{
  "d_model": 768,
  "norm": "rmsnorm",
  "norm_place": "pre",
  "init": "normal",
  "lr_mult_down": 0.7,
  "grad_clip": 1.0,
  "warmup_steps": 200,
  "final_lr_fraction": 0.1
}
MLP neurons of a small language model. Each row is named by its layer, matrix (down: output weights) and neuron, and shows model dimensions 384-511. Each number is 500 + 40 x the weight over its row's rms, rounded and kept within 0 to 999. Numbers have three digits each. A neuron's up and down rows have the sign that makes its largest values positive.
A block is one neuron, or neurons of one layer that tend to fire together. After each block is what it responds to, as a language model described it from the Wikipedia text at the highest values.

L4.down632:481500505444496455515450516500440493505516542477559556554518504529481501511478484548493517521549562480516505512480503520504478435515453453480489491545450523499479496461503501453560435493533567431494536512489544480418512540473407605496456486486530557472553398502388443487503533476471523520449488494488476513479423574468481521510469542460491409505503482577486420488447546514529446506487
Mid-word pieces of repeated names. Inner or first subword pieces of proper names (people, places, clubs, firms) being repeated after an earlier mention, such as Ash|do|d, Lin|field, U|dha|y.

L4.down258:552492533573531546517481422433488521471521465503491503541549475502473504509560558533439532449417526448517526450455565445547496535481487415484466517479526489411504564524530557454482519513490450498517477533501565525498441496455521503530546527489525522422474514530460532496509505508516506456548529510526521475520582541493446514483508594602617498490516489522528506492524525485479471462476
Number completion tokens. Final piece of a multi-token number, e.g. 5.7, 44.7, 110th, mostly in stats tables and unit conversions before a pipe or parenthesis.

L5.down156:480500500506494524495496470440472439499540522529528503483473398461426545433496488473550528479440448576464454497523474488402459544551568490501509488489501495457529509512517450493530529466497461476447518541490473473545446527471568507475543507520501539455518477486519477526552523579473453570444542457513455528531437462526509509411591503508485565571536436515584534474523572475502459443460
L5.down225:518443486455531501457442543548555498516454466516489495488463491537529538421531541477516585589497469499496533509502511486489445475432531620567519498456530486555449491493449462497491514475546510481512477492523516511506481506511460524495501528450473481523493483467539535509558517476493551523556490457423466449527543527461476498466415464519509492535502504576492490497534563529524430598475
L5.down503:485460462516481518523509480477436544511549520495426497573494432444551519389526488488502546454532517447489561525534504447502582593515586551453473390553537490515451520415535552566565549439409502478470467524552473482525463547464545469441416532488500529470574501534481460529509521495494481519477414566454622525490497476498484557478551498463563494524483538497513446473507545545444551537480
L5.down747:562468538536487524471469471516468508511514529517494465455501474481503523539420563478419409513509509499547424551499553533515525476486489529483474563533540517533566518517538511519550524482552527485490522503530506457492495579433552471536497571471593535523542482507514502583538540501520516517572407499389475459456470419493582457506453523508443496580506488461522491461500533477518433457525
L5.down932:530478453530503449478483471569474553543459435541569511579438459520490532469468555533556506446518462456474487536490520467534479524488522465448558551489537492503436518502444562464520519489554434489480505523510563501548534459535519459578498492490494488487544517517443525528503529550484503505503464489438545505529412528503535464476410485499495527620456477469605511517463506468482530486570
L5.down1175:403467484523439488519494498484525532484513419600500511508506495534527500439487465466481545532516485501435564370542473493529482572536502515493469484455499503467469520540551578540489546545597526483485454463493501538511545434444495537429519518555501525472474519469486497479580556524459517539548476494566465473486583563484497502492549496589583493503532529447447505536479512573494540516518
L5.down1347:459513502439475535458576525479474489521588450491496474484517461504570469522508518563560522560501487504518491454459458537455492440443507508412442488406472439501500453580470507479565527401500541459488542536537442477562478501471522543516551488499487485497478481466536460448560504479479473515490453501576525522449526457544548516483518560591526456483514502556495470490462535498518471539536
L5.down1896:498577526523488469429496486485514526516485505461509525526464420528483421531504518521394549492520513523500570519533552520515508456516475533491495463498503435448492512445515493511480481541416474552522514522486428441510538580447489565492474506512478493376484573486523443491499526472550499490516490553535474484443517513455438477523447413485430567506503520526469567535565441478466515425492
Separators after numbers. Table cell separators and unit symbols right after a number in data tables and infoboxes, such as | after vote counts, m, kg, g.

L5.down286:471486524481498487509512468486584532456520468518524479550550507583457541524502491528579482500547491584443539565409549521459534462474506501449453532510507515511503513478428494424505494439548512460505556544466409443526587526536447567542487542489470491427506511458519441464472530507466426471476550531490524457473529501505516447520443479445490481450570533494490510473497499463429528551532
L5.down319:437496523487513495508534504518529519491501592505481542488487522494551488548542496492500566452465533504508409496469507556469562497523475500513589510500448537510519526451534516494475543525464476473480473442570544430502441504496495574541548518495474527428455514481450510563504495508539565462478467497492463477466526459430520523525525509479517469456456532426447502492449451533552543458563
L5.down411:506536522435460472510512448493420466481500508490565481542502513532457526499489544530522445547493549460504506580445564529502512545487423460564463482480568492620523545487492511498475499539541520425506549430567509510521558548550481446486539465494508447525526480548528467540490503512540445499497531468501516509440521481486496487458525501517528482501530514504436476489502528484433503518526
L5.down438:521462537518534461489486531547491535491474519536501499519465510519531414630503504491508467479488537487456458452511531457513490481494499488465487501389452481504455426589529451439537505562491479460441498472560554426504425506476525470556461505489449522497473468457471535438477453539495475454537517527576458521454553577426487507500470512522525474479482500523450448538536488447519477529453
L5.down482:454542534486510485549476526444522544421521460538537429469430470480476526506510517527538547524454497469494500538490533412490522456471575498485560527552491493572468585531511501448477446608487443481521507517591564497528459517475517520519475510506457475476531511455497488509514520490524507481539525501520485485551537506511476557529487508494462526471536519471543520448438453525451492503459
L5.down620:484528495445495539509541548497536469480558471515519526507472451530500516473574513551480551500445544459449533523466515517476494437520468512631466536420428475497536491512466445516452473481525441455458474425527548564442487552513461518543471550533480535558554550516502470601474511484505473508504483502449492475484440515509577546537550545494520561463520502497501512520456488438590474486479
L5.down1096:497475538552465481556520550513488473490483559536481481416487572556506534477495550470548536487485514564542486496490509561494479494532487496496486527531517477534508503424535545525469446497500467538494491517508505512494538489489562561551514505517458471471481481450466468399383485459479485525488444530462515502505542550472550505463472491457510509526508546486556546487536497494500552584503
L5.down1890:497596526497487512519484469515504493483477466532479477504508459451543543561481467549511514547464552580472486503469479532461542481490478486488570590466506502417490527496473508481553522532516378487482566472457467530504493461532476561516446503421491489422501505466557489543526535453458475431515409500443494492369551491541487565510441499523508532552560526511528458497500425556428546489525
Repeated-name continuation (induction). Inner pieces of proper names or list items that already appeared earlier in the text, as in Han-neck-er, Fi-er-z, Mucca P-azza.